{
  "n_layer": 11,
  "d_model": 224,
  "n_head": 4,
  "n_kv_head": 4,
  "head_dim": 64,
  "d_mlp": 896,
  "vocab_size": 1872,
  "activation": "relu",
  "norm": "layernorm",
  "norm_place": "pre",
  "norm_eps": 1e-06,
  "positions": "learned",
  "qk_norm": false,
  "attn_scale": 0.125,
  "bias": "all",
  "tie_embeddings": true,
  "parallel_block": false,
  "init": "uniform",
  "init_std_qkv": 0.0288,
  "init_std_o": 0.0269,
  "init_std_up": 0.0288,
  "init_std_down": 0.0144,
  "optimizer": "muon",
  "lr": 0.00228,
  "lr_mult_qkv": 0.5,
  "lr_mult_o": 1.5,
  "lr_mult_down": 2.0,
  "beta1": 0.95,
  "lr_head": 0.00444,
  "grad_clip": 0.5,
  "warmup_steps": 200,
  "schedule": "cos",
  "final_lr_fraction": 0.03,
  "batch_tokens": [8192, 16384, 24576],
  "seq_len": 512,
  "doc_mask": true,
  "train_tokens": 152300000,
  "steps": 9771,
  "dataset": "wikipedia_en"
}
MLP neurons of a small language model. Each row is named by its layer, matrix (up: input weights) and neuron, and shows model dimensions 48-175. Each number is 128 + 24 x the weight over its row's rms, rounded and kept within 0 to 255. Numbers have three digits each.
After each neuron's rows, "fires on" lists the tokens most often at its 100 highest values on Wikipedia text that the model never trained on.

L7.up653:122126092158118143135138121107156126097141138109112133164136120084161162136118173142107102110113119128103151127112108097111110122160100127125136170137130119079129090144157150102120085148145116129160052166166131106133138111156130094135155103122085105109088149120114114141142157142112110194103099151146130092129116094149138147120159138130127129160115154114112135105126076131152175157103
fires on: ",", "1"

L7.up245:137113153107142114117149156121114100202119145125186072182110133142088137129119168106096124126124120061109092129112139107169143104151134118157134118141102119075142134131194174137108147115139120177167125089112129165120114133122144115115134143151120134134117115080086094107120125129130134144078127123097147146134123099147145135163155128129133144082107157139132108132185108155123161161138
fires on: " as", "ike", " are", ":", " not", " of"

L6.up880:114092124158114100147118115115121105114127155104143125140113116091133114115129109139122163160128154040133155136136098139141093150109086170135124141093111103143153174119121126110148200119174113137110135095072149114154156141121130152122148119187100111139134149103102086160154121126161127149132124155118119126119145115166134144122093108120157129132124099144128123125116127146122106127138
fires on: " elect", " acc", "ult", " act", " not", "duct"

L7.up247:102127117109100082104144155150170087087138134145129163149137171181143122090126130130116109077142097138121118106142152129142176114159101163171119138100149086163123131153083129147091094109124130160135149144144128113147135110109099096147132141118115113137114112171140117153089101108163108084153113116128111119122126128164088096118126125158149163120123109146171114118147122103113111137134
fires on: " m", "re", "ic"

L5.up718:155151142116148124117146146125057164108107102138129173110141126156131136102153115079114198140085087207127125119113136154126175112128112118106127123129139161149135150157166164106129099119162095169146119151133158139098106141107131152142157159129141124125125090097122148097102146137145090131139140144103179094086102106142132117130163103123129164127117107114166144128117118105141120187126
fires on: "if", "it", "p", "in", "t", "op"

L2.up353:161140162122125144103102100155129109131168095156109108167114098109098151161132103124127125099080130150078121161126091141140146138101108148110110111094131166142149147157154130129147125136145136118132170142175155093121125140142148131134160147143074123166122123154139135056102127147130067141133092145199133081098150116179166138097109130136142128156150140106088126147071147121165127136112
fires on: " R", " D"

L5.up499:148131105129142136143102134098133122130139117147157077130154094149118131111166111106111117153121086123089104162123079094139096146110103162147175102174134150113132084146145109094118134144095106116137107146117104130136164120111130147133128119086140121159119151139167133148115125086115128153154114100145088093095117147154150125124106113148084135096135131146129122108109144119154124121149
fires on: "it", "ill", "est", "t", "im"

L7.up352:170132125138126105104159129106074095076126142113123117110153142122140140137121094151140154135071117140108111069101089133136099108130108120082110143146135140114124146156102138131151087158113120124172123153122163130112131117171125106109128114104164128137140098185144154149142121136130106177143132155088146096134149134103148188158127169163150131163157092125128126126112167121106147101160
fires on: "r", "om", "p", "w", " re"

L5.up875:187135132084094106141120148106122127125128144164143148160116147148108135145170109134134153139114099155168142091122143123146107106141108159162084105113142089168114118147125130135101182115124119154135181104123138116104169124139124127161124116117138113138123198119137091115104165094114121075148064122151094118096157092151166112147148101156126106129129131172154144128120129107118104136117
fires on: " from", "uc", "ic", "ec", "iv"

L6.up59:139034130151151093108112149144129130088123102130139157107129090107122098134117105147153125105159143125117139129139098153115078115161117141115132150120106120082113067140115151180132131137111153124116163132159112111144117114168085130154115110146126139119102106157118148119138155094154132120128144134147088135123114114143118108116152151205142131100180142121094132108100087125115113105137
fires on: ",", " and"

L5.up782:154132095126117156083118123147091119120139135121153127087097114104120151128153170087138154152098174125138151145101068167152177132138135132067166141093140084159135140142095160112108126093140165102145110128116147135127131115179080131112134112086110138122167165126111127155103098130138143122113130174105128156106079105165118103124150112135102156098116145148122111111107135106098163157150
fires on: "ol", "it", " Con", "al", "il", " con"

L7.up183:151155120085116129122156145133149131131126114136170168139082137160101129154141152100134116093156126146183151129149096137112116098141119107124100139129117120114120110124161115135088153130123143144134112154124106135126112118162120134122098080100148131113088121095145110106146177126102174121112102090098140151135089126134120110139175089132139117106142118169101116157140139127140084109093
fires on: "ur", "ind", "urn", " appear", "ill"

L6.up428:116097139121112128120104109101120146097138175100120101147127143180139153143122121094137133088126113175140100111143131149156174119144103144160149163122111118118132113129140096126130097101130087159177113141128121114119159105083113141143195115129117155159152143142162168133122133130145153119171135182144158158135153110144125092151110076173109154126138132140133150099142080129145146137116
fires on: " j", " m", "ic", " polit", "arly", "om"

L6.up849:171157067115115130150120141128141123138118159125104110095117120145143106133114115129126148059086120126137104162143111130119100115124123138142115125111128160154118106154153140114123146129115158115127105128071135090131136141101113172092140102125123140167118114113141140108111147148133100105092111115140147146149093093100126116118136100148122142156164144133175115151135122121132163147150
fires on: " g", "ver", " G", "ess", "ight"

L2.up865:109118157140133142154139116115124106097135136108146122156125138139114114098131113086120096126117132053115118133140138138138113141182119127152132073153115102176132179081110123124132146073120148148171101122120125106146102138137147196090146147102172156109112142112127106138103131117165108120126166181171121143124116116160152133134120108112140174137096147135113111132152089111116110132163
fires on: " con", " elect", " not", " part", " se", " list"

L2.up855:132100104150109082119136117120154113183120121091123175119117096164156140103101142108130122050190118121108132124120120105128155169157138139144084078132135131133120090136143146124146126115095100125139141135161187097129099117111154161152135101123102106078138177172147062090091129150114151129121127127148140114129169133117142157128116131121153151105136144116080131151138117084139101127088
fires on: "man", " Man", " man", " San", " Cup"

L5.up770:140118139183102139108172125127128113114134157127158106116108167149113119134154140199164158147155104134139118124140116129108138098171095096137108167137161132128182095137078120137147145154131126110143133111118100143087115109125142147116103120093130108131101168140170111116077166119162155134135117149137129090108089140129137100143129128149117137103136158126134111106134095115129122099173
fires on: "A", " ar", " M", " m", "M", " Ar"

L2.up338:127114155116139143098085129139116108104148125092136139118135129167118158162101137114153143082118162160153190119152080109131086128139134090114124133120114131063115158145108147142094114150135124125137149149168149143169149151112131138117116107110125093156101131130116146135157124098134150085114122122129167104079114162149139103141079110125166073171065109166096093110129111117146110132103
fires on: "pl", " pl"

L7.up193:111090117126147132108119155098097168093116075141126167173119130121161142135101133111110145124107117127146147150147110150155146127105099121107104096141127108125153176102142099149113124129130101124096197114126145123094080134129123138100147148110105116103119146132105142129124126109135096117095104115158141158195092102110184076154157132084115104090143143111127112092103152112121154139115
fires on: " o", " le", " l", " to", " +"

L7.up895:137130137142121132149075106153146128094100136140125166171127142146129114112139117124150154122125099144114115131117109141130152081111093124127124157133114108119138112149126136115185157116124131130150156167145103134073130128132156121093117222129118110143140125109128158160148109129145128112121133148124124168128092106155113144118141142141169167190162135083107136089134134136115137112146
fires on: "ol", "ated", "at", "ig", "ac", "ed"

L5.up600:140140133119137135155110099131157120121169150115102133152114125122125138141148114130160112151124142108120086136121085167171118149140108157118089119113111126144193132099112114125113165110134108101120137127169167115156173134128125156120119137113133118121117118108075117114103160124188073130145175108122155123110137166159114130116157108096110115181103149128094145151122080123145126095143
fires on: " D", " gen", "en", " Gen", "D"

L5.up753:106091083135151181119108161123118092121145163114155179101180077090177125180117121130113090113089103125106140109121083179100128090104109097097158146124119152140100131121172118115130127129113108117108160118137113101122162119118082114158147130127160100139123113092143098123125100116145121152122123138151159092102102098174140115143132139186114138120146154099092132155152096135128143152096
fires on: "19", " ", ",", " l", ";"

L5.up55:093186130187122120148116109120165124137115177144110151132140132127140143122165106102131136156124164158179130109167152133129145153087099107129123115150140086120114126115101160156175147131123130113157148110134107100079171102113058136118108090163093114112120160104083118150151146160100086128095126125145122119116155165105135140121132132141114098141170123154130106153135095151137082162132
fires on: " to", " and", " where", " under", " who"

L5.up137:127131141109130117115145018122129140140154109152153152122110110112133157114136141099123142095102160106127158133185139122121157111103136151151126140140108119158092139133107137140140108130095124108120111114153168128111132111139112104149128160128075144105109128074146134171156121138094088137101110145124084098138153140103151120130156112163107078122113150127165113141134167099143112116147
fires on: " in", " and", " sp", " &", " writ", " per"

L6.up800:159121147200119106121088136108117107136098117105123118117132150142154135093143136132126146108108117152125093140112125143181124161147106123142138161140105153103146153148168133164131104122127142161106121137157109142160173132128115136125120140132144192085120085109109083149104104081139100153116081101148173158147129108136131129168147134129122141123106138114125130135143203128138110109102
fires on: ",", " of", " in", " the"

L5.up519:145069105115096119145129118142112158144122141143161101113113181159102075114166145127094134139128112162119127156137098149141093146124096120120105129112109093119135126119155121132116179140112107162172081128125115154113114098131180105120129136129129131123138100113094130127114133099135152096102089107104075149126118144126123104144155134098090131090126116159104105127132103187109133090206
fires on: " of", "erv", " oper", " present", ":", " serv"

L2.up773:148110115131135096145100143134141135096164159127110131117148137118157104118119120150162119126100135136125155106073138129131099158135097110124169150187114136104102088109156093095096158100161083153150095113164124131117113156117087158149152146121133145131134143111072127159143152155106110187122134111124155144151090132156155116108130104118116128132121127112139132123115113114131134155065
fires on: ",", ";", "2"

L5.up418:140111111159075118088159092098173121120145160120118152145157153143115110125137155149190119114122137111117129129114097132096123098127082131114063135164144139133165122115120098116111146133094151118160137135142121128135124084141129111124150094179143120137139111137101145129118085120162165128148165129086150082100126099109147149137140135176116122133173103146096152125170102144144114101109
fires on: "ol", "re", "S", " re", "r", "s"

L2.up804:123148116106117081156112112143126112061144118090143139092089138147131131184152132120149156081147123182151115136122083162122112112106148104122143109097123108121145101126102144186106135131163092145134110141162160154118129125127121123113105129123112111168097120146138141105114132109098125140113068135151104090100105110151139120111123185144158099158071131107126114157104151133151141125146
fires on: " pl", "pl", " me", "im", "um", " sp"

L5.up636:134157138109150133126138153192108114161152132116151132126145101116135087130126173135129087131143134126125068096148084112124146146081112161105144151118132131063123116147113117076116126101132148129140092112122114105118118102069140131077136150134160157162155148123112158119139083137087135152120141130132112171080128141105076105109172104117103131161154104123111132147142114098148122111151
fires on: " T", "ey", " qu", "ill", ";\n"

L7.up133:162135169131148154149126135122127135113125146157098136125146119107149121150121086117079069071101111141109110141163146176165146136076124104125132089125109160100127138199111198134091125117099131126116114118119137075107130181117141154114095146155140135120114125111111126168133084104131149132138096169153134134155117127123104120136158073117145139114145142178157124087151179124100129101115
fires on: " of", "al", "ry", "ra", " and", "ad"

L7.up292:150161137127172111093126117151126135118154120118118139141064121142139130093085170090125174128147130128060127108091085157142125080151115167070125124117137116146130142141120122149129107085116115109142110116143099148122136153140112109104147117115106131091150127167147097138129106149118134117110133094144087118114144121162118156165141124151094071122114142122084093160140153119137130146080
fires on: " d", " un", "ot", "\n", " sub", " |\n"

L7.up184:163094108113115112159145090126137088151115126157116140090117126086107114161112140151096121099133092187111117150138138165138110122117098104122101140121148117131145141135152116171085152097140157130068146096120127068142091134132138109129151132115106075162126111135138139140130135121125149111145161122104161105155127110149148087132120109167108114150103129150126110129080121131167189143088
fires on: " H", "oc", "H", "-", " located", "d"

L7.up94:133134127093077089141114126088098117136120098087116150102143147146147138136145123113139117152056117154106115139109108143124111150175090109100114171135076128112095139130170122153130123126145136145114115109123116122120154095114119141132138096090118148160125116118152145119110096107144108140126103119161123118116149096131148106155164148122122120128205115126071118090129119106127112103116
fires on: " of", " College", " rec", "==", "w", ","

L7.up763:112136100113142087126099123101156128125136127139118166129164118130090175100148121091121133121157147126097093126140128089149141118126130084099133126174139109113106104085086139170158143144122121125164137151125146120125172143130142153155086130135140123161144145124173117112155127143133122128109121110094135156130160118098127117162135088096167163094139161098110118140144170093128135120147
fires on: " O", "ul", " per", "O"

L7.up565:108132101145099095100108136142154115172108125116122104157161107181147136127107156121149125144142097152130113159149146184125150128081109108142138125122121143077147136145156161101168105117103143116123118116144113133154122156101091173125185107126116112133132131141106121176133099105080085099119114113088121105137117124132119132150115083113118129117134148149179110131123102165118149141134
fires on: "y", "ch", "ish", "h", "ed"

L7.up490:149131168117104122106177106099096146125117169160107123137116126116134141141136150134126096091147118130127186141154117114153093117119137121161100157117130104136077105140129124117135089142146135143145130116133105172103135175116135109140103112143135115119077132092119110127161118111147109109104144166126142146113127120170095122129139127111145128113125102169130130093135169190113104107116
fires on: "il", "ent", "ore", "id", "le", "v"

L6.up632:130097131145134107122129109116115100114155148135096149147113136140107119147118142109080158119093154158139100143117120135094130132170117110077128128154142115146125116115172137133128125059113107101151088106093121108121122139120116098181139114148190110158137127129082099125111130151104125142116163137159112132096108126149145153162103097127141125131139186132132105146153129144130166187097
fires on: " (", "\n", " |\n", " ", ":", " |"

L6.up495:125121117159164121092142116118155094106142168109103151130145121143137140113175148084120112169085098143126108128157111122120122130122089112115111120111153136142166146157181144134110078136137143088157141161123128086128099142147141116089109147108118099118125105097150106100113155150128170165124143173089122130093062137112109127104144104169171166147102108155101122114142160138142149128162
fires on: " of", " that", "p", "og", "if"

L7.up549:154111128145123162117104129152136102155158122149117159091112111110137130133181134105134122157108102109115154151177074142151112149123178084147094122114136161152116100125118127156121114099095153129091149133077163094146137102176081123118124082093128166175107134148092116122118141125114107160131095111134125127136109120130119135162118113130109130145153129112142127148159099131138138095136
fires on: " g", " G", "g", "en"

L6.up486:101134146146136114138119146142162138112138144138098143166158168127101130114141115121153184115095088126152115116108162121142140121159112146119118116107101100105163125146177114151163144157115124118123130122101112082107132148108169151101108154118134110089126126104108130107106121106114162138161158118188091126120153105103157127091151056146104081168134124116080104106156099129115140116119
fires on: "at", "ig", " of", "est", "or", "id"

L7.up435:104070128148083138147134155124127101168128143133126126145142181078145139127082093118123136140118119151167138131137143153189163119121124157107112113104151109122120123111137122113144132133100117158139065125190113093111128086138116122144145137149075115139070171103084118143141103080151131129162144170131148138112135146157084084144117165155115118136126134160120151126159134140132129181113
fires on: ".", "b", "et", "d", "f"

L5.up422:147143173148105153147148112134081108114174107126095139206142065099149107113092132110159093098140173117106122131121146106135092121133123140116166107126156128120117088115122130117125178109117101136116131158120167126117162096120098125142136111167153100129070130152104109122145170111121158170081129162102099115141108114138133121115126143152161076151149134173093101094108090090166149113133
fires on: ",", " and", "ra", " ", "re"

L2.up784:146127121119088072131113133104110096146145147107140151143144137127137119117130136145080135102126117109198135121119096148130120135103135111108159106119169140117111114151128101087186102101122165180119128139102141138131123090095153152145147159125132117103144170121114113132095108098143108104071147131112183118166111149134084108131124094109088127098163096145152142126094109127126168160127
fires on: "ern", "ter", "ow", "rom", "ron", "ten"

L5.up440:104141142142093120117096164134143136140159091134123157128165122101112138122118121118122182124150146134144134124128125139139137113105089134122098154201094085129163168099169132080112121094090143133111139094144142062139099101143153105099142145148114144119105133138129119143111132107147117183111116129104114110137121124152131090134141123139154112131153115128122095146133156132129125130147
fires on: " m", "g", "ing", " le", " to", "es"

L2.up54:201134117139117115135131097088138110126122122143160121109161138140121071124122113095118147130138137134106102152093126106118079125181076114106142144151121117119122123098166115120144127128119085141124119109133144146122105136133097143128131162146136123158120163109146140088084150165108119169107162140101130132150127155151147135158127115124162102147094131138113119125118079097118144106148
fires on: ";", ",", " and"

L2.up410:152132128117135145148146093119127132160176126129098069156119104143155131128154130136124161149124153108145120119142103166133125115078095097086145144166144129117085163137184121096127097092127111127151126136114138152132137102174162093133113074117156144138156102095143069146130099106140122130137125142105125135146114127120112127154143129187102153115094124159128086104138124105133160113142
fires on: " of", "rib", "ient", " act"

L6.up197:176119156145096113092122124119124118130138150148127112131171111107140173141134128110126158142123128141132177129098084159156144136166114099112137115125112081116106154097104133142126141125123120122076105119161142130110076172130128145145137158129121122097095133167119145132118119156151142116143137141160090129088092068122135116071114083141121090128112133117092142119124106139160161101151
fires on: ",", "\",", "),"

L6.up455:148103120102120086118147152144129118089100100136128161121138151173102141122155153125143165145120122096122105153151128107108123161133129130136143116116148127113150073160112130185100105110097114125145152137107140139099119155152143089129127132154110152086104118169087112134125126129136124118094114121066148139130149087139148163161128119100126126118096161166123105146128110143187173152131
fires on: " (", ":", " ", " of", " to", " a"

L6.up807:127086121139140118131166072172137125094122133115112134124157153125080148131139137131109157135130123120140150113112107145133132139165111149069153103142151128110156130127149101103176091103121137108131130125115140118142126125122139113098137143100132153116129172161124132091134108186090132146126134138145089189093097126113183134158138131165094091124112139157111104147147097148114143135115
fires on: "\n", "ar", " |\n", "or", "ation"

L2.up312:146120096098134083131132107103123151121168121149104086147144135121103128139101119126129130160108098135130139104164144153104115110115140149117108117128110107188118132138170139088148097111113119153156146105113085139090119129147165164083118128112150121144113106161114084108176148114138152125105085173123116129160117133153132136143136149155155149107099121173121122160127214130127123146126
fires on: "rib", "end", "form", "ield", "ient", "duc"

L6.up391:179138152123133145130146120104120158118147145098100129139146141134116091161066138123113079114084120076149109111152098133116149079110124118095109124185099132134155084151135111109103110090103131122127147097098100116111169152167125151161105136158112115150142163136136115175142097168142125097169137107147137150109109117092165124140142143090105171130157147153149079122150143120136164159177
fires on: "ol", " —", "r", "ort", "g", "il"

L5.up333:137139087163123131120124105149142128119082099175125135196159127127146120152125150118171127125095153140117110179106136112139167127095138106149128114127102137090108149145102139069074136146106115129145123165146167105101092124118150160156098142159115101140104165122079128143139114155113104102108124159111086123158091151159107127147156103140138128166130118126136109118156143124143108118156
fires on: " and", ",", " or"

L6.up119:095167126121128103131118093129170149118140141121125138149145138138132118113171124122081134042090143138129104115168119165132134151100126140139133117146099137151092153114140074137108158128101137158151162135113127124136160097129124105117124106093116128112128148121150104180159107119121115121155115138078131115085142135131145114180119155154098124103166120132123140129121124109150110120172
fires on: " and", " &", " /", "/", " –"

L6.up299:122101126121142144143114114191123128103126134127119140117126167069114095151119134096155101116103143144076155123152119138132136144142134155115126147103128150143097074123125138103087159122094132134117130093138139144115170139176118142127118138078159125152110106142128098142162099106129128130134130124097110174135164138131155097169136138129164116188143157127125111141131150133149171121146
fires on: "l", "op", "ro", "st", "ar"

L5.up198:143122103132144139142123155118112117111126140121099150138079116107104120127133113116111109108152109120100158119159138112123164115168158113114135129143161124147084095152103083129142124119099139079134130137127137116099137131139138118161135127145140127101127071162057085112207087133126118125126078121095136169115149122111162124151175107139119122136134161118156103179103165124138156141154
fires on: "op", "ap", "ar", "us", "is"

L7.up108:135111161138136110090153116125137098108113097167109110158111104135136125161120090121108130080095135158126135128119108154165123134079094134128146140172107134134137137145100120070097128124136131137153078161133147122124144147132139172153120117117143127103113113198099094145160145131171148119157107153123117153099111110121120139158156113141169157124140132107129069143150115128087132146114
fires on: "ad", " re", ",", "om", " per", " add"

L6.up187:137124168172112133163132166157094117149129117102136156087114075107148123099129130121145207124123100123160146148059112147134106096099112118116130124126123176097137215130116158134098101103109122093131155142133125138126067125130097102121176161104127147142144143130120137092099151112105131115125130159111141118108069108146110153116143130084126132153111097133159116121141116118140123142158
fires on: "w", "c", "b", "f", "er", "p"

L5.up555:096173129121143149101132151146135146135143137105110129116143112153147117133116099155141106151137115108066118127123093104142105099147128142162130136127142149127119153172165106107124129133158122076172113124112137129081111129108121154104155105158149142165122183112144139097138116092105090136130104138132102151088173125129082177097128148123096152180156097147143093090098115119200135131103
fires on: "ir", "ran", "im", "ill", "18", "an"

L7.up385:104109080161114097135130094136134131115115136087129116148161115153160081146131125108166152107138136139148115117093139064164144125113130124153133125115077147129160129144169078110198193125104115136162166119110130152112110152121119115131123149152148112156087116121139129147140127123163086131131146116146108167101143152108157144092136105186117152128097162164099138088155115130133134136115
fires on: "ad", "en", "an", "el", "art", "at"

L7.up641:134163142166105084134136102144124127126123133142127125152070154137135121098138105133107138152145144119149121149140099127153140125114085165134170133145120115106130123114132118090091171107119148183119149107116123095118114120134114144145158124116116124135140088110162116093117143093114175130114182127138117152145152135143131116154158074140167119144062123147121117207140139109159151150101
fires on: " con", "ou", " sub", " bel", " app", " rec"

L5.up33:138116209143127106131134080144140102189131113170129103112170055136155112108126174118144154138107144130107139150131133114136123125117159123149113116102153119076123092138094144123116130112122122135126148133122124162098100111121090120132167145131132124147116137107109118143166135131128120145137130144096170133128088099160145114122163143090106149122174115123154101130193103063131136132138
fires on: "b", "v", "m", "ost", "p", "th"

L7.up755:133102144140113167105110121129152129164144140162088091137137088080100105128137117132141099106121153093136132151114122163144166166067111118132107144084149152112169129131131153143120097112145126136108120132122145084100132161111113127176158166142097099103114126122152152118136165101162148131144141156151127120117143121106147110136128135147097093154110126129144130150139159167110154113130
fires on: " j", " s", " R", "R", " Y", " res"

L2.up594:137080139146101150102133125147117132118152148150129155120132126105129177171092138134191153134145098093132118111112131108117129101140085104061127134159109163141114152106145124134145129091104142153088124104118125148121125124113135107176052152135063146132110111138163112127131136140133099070073097145094129138097084098130084129116117113146138099087120109123122138117121155096145147126101
fires on: ",", " |", "),", " M", "\",", " m"

L2.up322:093089152077131128134152108089133131180103131164133107139132094111137095139137166142125161150092110103108122148125146114124126138092104130110072109133136111082130140139194140130109130125124145160108146126085119118140158137153116168104091148142144166097091098143193124119176114159102138133118154094111170110082136151121142167157123148145111167128134107141132143110125089141126094147143
fires on: "ort", "orm", "eat", "air", "re"

L2.up703:149069162154144128135098128103151121104147135108130132151142134155153131126115156128111111109157152126113144141081149160165145167131175126124143182158148138119116088115112122126139143148137092133098117111134136137126084119135159136089094136083131089151142128163131117119107152134079161127121090157121144134136129160151164171107118116132126134097164108159137098121117130106144115111127
fires on: "man"

L6.up856:125102151153117116164125076176132146151136151118125126127120153097135155122119136113106183125110115116104123103103127086125122156165091136129105089139143128150132138160160115164141151119126121156111113121130103098114088107131119119136128160166144092104138093106113145135127145099125142077107167130097138102168125090128135149116183121154108142101123111175101150124142106174135152114145
fires on: " of", " ", "at", "ath", "ow", "48"

L6.up38:170095107175154125174154121084112131120102156103170186080111186161151140157140090156160121121127139150136150173130072147145160161103114161141128094112091126119145095149144108131145142109116152115146127100103113164116111125143106110136137145169113131124121124126133161130144142151136104133129127146140153113097156136082130134117156091131159186123123169137112114139146073159111107137097
fires on: "el", "ar", "en", "ep", "ir"

L2.up70:145098144121148104147123075178151117129177147155140125149126135160141124119102109113150145119108171144092136118130105159145098121100114166149157104095134124097135097106097109132128131123129173125119143066075110132146149156120154152080144110128087080173103085132110093094160126143134101129130136105168106116140118118178146105136139152140076114162124125115123096136122132100142119111111
fires on: "T", " T", " mi", " D", " s", " St"

L5.up350:156163065164111138184153131134161143138125097161156123157100118103103123160124153084163133129112149120155129142121109095129125133124139098138152148174125150129164117132128162149093110092093132139142104121119089111089112175156168117186116122122116159096124104075134090158166112135079129175126106157101115095089118090148133124163145151134135098160117139140124098121083122121135126113093
fires on: ",", " and", " at", " up", " out"

L7.up558:103133089141101115169134144142149139130146146092149170117152116103157170110116145119090156049098132135123155103113122115148133062100103123103117130097153069136094103101117134146153104166150110129184133141123156135118090117127110158145115140122141100137155104076144128131127119168115097139143163103101170152126120139135164089153151137111135161159094131130123126134103152125111123107118
fires on: " O", " place", "el", "ied", "O", ":"

L5.up262:140123143159116105111125149183124088100148126168126083138102133119159136123132120119104179094122166120139139134140087113142151154149079104121147095138125128145110151150153126120111134094145171152132116113140131140080118122113102162110152110094110167084165097147181157152116143114151140116104135136131168140149105099150118129139148105134121144147018141132116127138094120127139135146172
fires on: " con", " I"

L2.up870:123117142117138107128172118079160092121128105102143140091107121148096182116131095110102125148112088127117077113152107125108118152169092081167133155127119127106142160143103153097119180126120138120103135105137183101129151155086117156136116110122109094113109102126143108135098143177130151088127168147125127143150099096136167101123120112155145123159116102146126094110099134131134161088125
fires on: "H", "oc", "C", " acc"

L5.up331:169112113154148117069141127140147128156167135110142135122080158111104130130129116121101162145162113127115137114109115150114089084150069126145091161106148134140145106153118144152125132162135147153131094087117158082138154104148149140138145084089137179141102095172149142120119183115115147092095173140110146158080100109133147118093156102147141112135139134150131115119065111115152125103104
fires on: " f", "h", " h", " c", "oc", "H"

L6.up171:114151114111100050123112127143135133098135164137154133119144111152156156108135151142145151141107129106154136123105133135144117070143155100147138110104139122124102133151120105154114168124113119159145128121106108109112128106093128115105136145168160071131120139077100109130110126102142108120132087158105081086095091123137119109152126123127146137119125141126153139136093130120188141138110
fires on: " of", "f", "-", " ", "S", "b"

L5.up391:112144084136149140134121064120145143093131131161083164121119118125112129125128130141133170133111113109120110161090143178134161147099161104161156106100153108136123143137141125167133177141166127127174138122127147126118187144138152117117107167127120112173065129114084126128111156129114131134096133156141142135069101099149140113078134111165139148131076149098160126106106095144138090119121
fires on: "-", "ig", " of", "anc", "ow", "u"

L5.up319:134084116109123121146141138115167132149129147160083088139142068140146125131137180109140148140124119110080127184131122078107125130136100107124119134082123130095131127138116112118092131124137153135110108122110133135165123111119170150096135110169096130152102110157135148095102120194118118140133103118175098153121134082110119165157109113115134151130090112147128135140095139160123142120076
fires on: "ort", "ack", "ter", "re", "f", "in"

L7.up657:118090149151146108128132102136144115132144133111098146127146118142160148154131064148113144114161132129160165121128132131163160138123110148169108129092102130134184079117120128143076093105097175129134124142152171088151124133110148110142161151126099158122137135150169133128109117127130109111136113124096112109094159115121148153111086108131145135128131082122154099140114124143118100150101
fires on: " m", " e", " stud", " be"

L7.up195:164090150115097126091101122160119111115115166173118088151103134161186137120115176093146100107134101114170108142129141120122106109105132140151082155088108141122115115106173117145142096147160153094149109136146173117143110133147120155139127158127138127132146096113075112130102130106074084096129159146100123150104135140141115127136163154120156137126142159136131141133183154156109112142134
fires on: "ish", "ed", "ind", " First", "av"

L7.up467:146172165145117125127109101115114146179175147143106128136093119147093148130116092144142156130132090160126130140108109123086101144107091126145098132117119163117145147120152123142105114096107149146105108114160051145146159093112140145121154129161124112127116106137127125083121124151160116193123104133113146111113094140165160144159159126137136119103101148134097128151100164140117164137144
fires on: " R", " r", " left"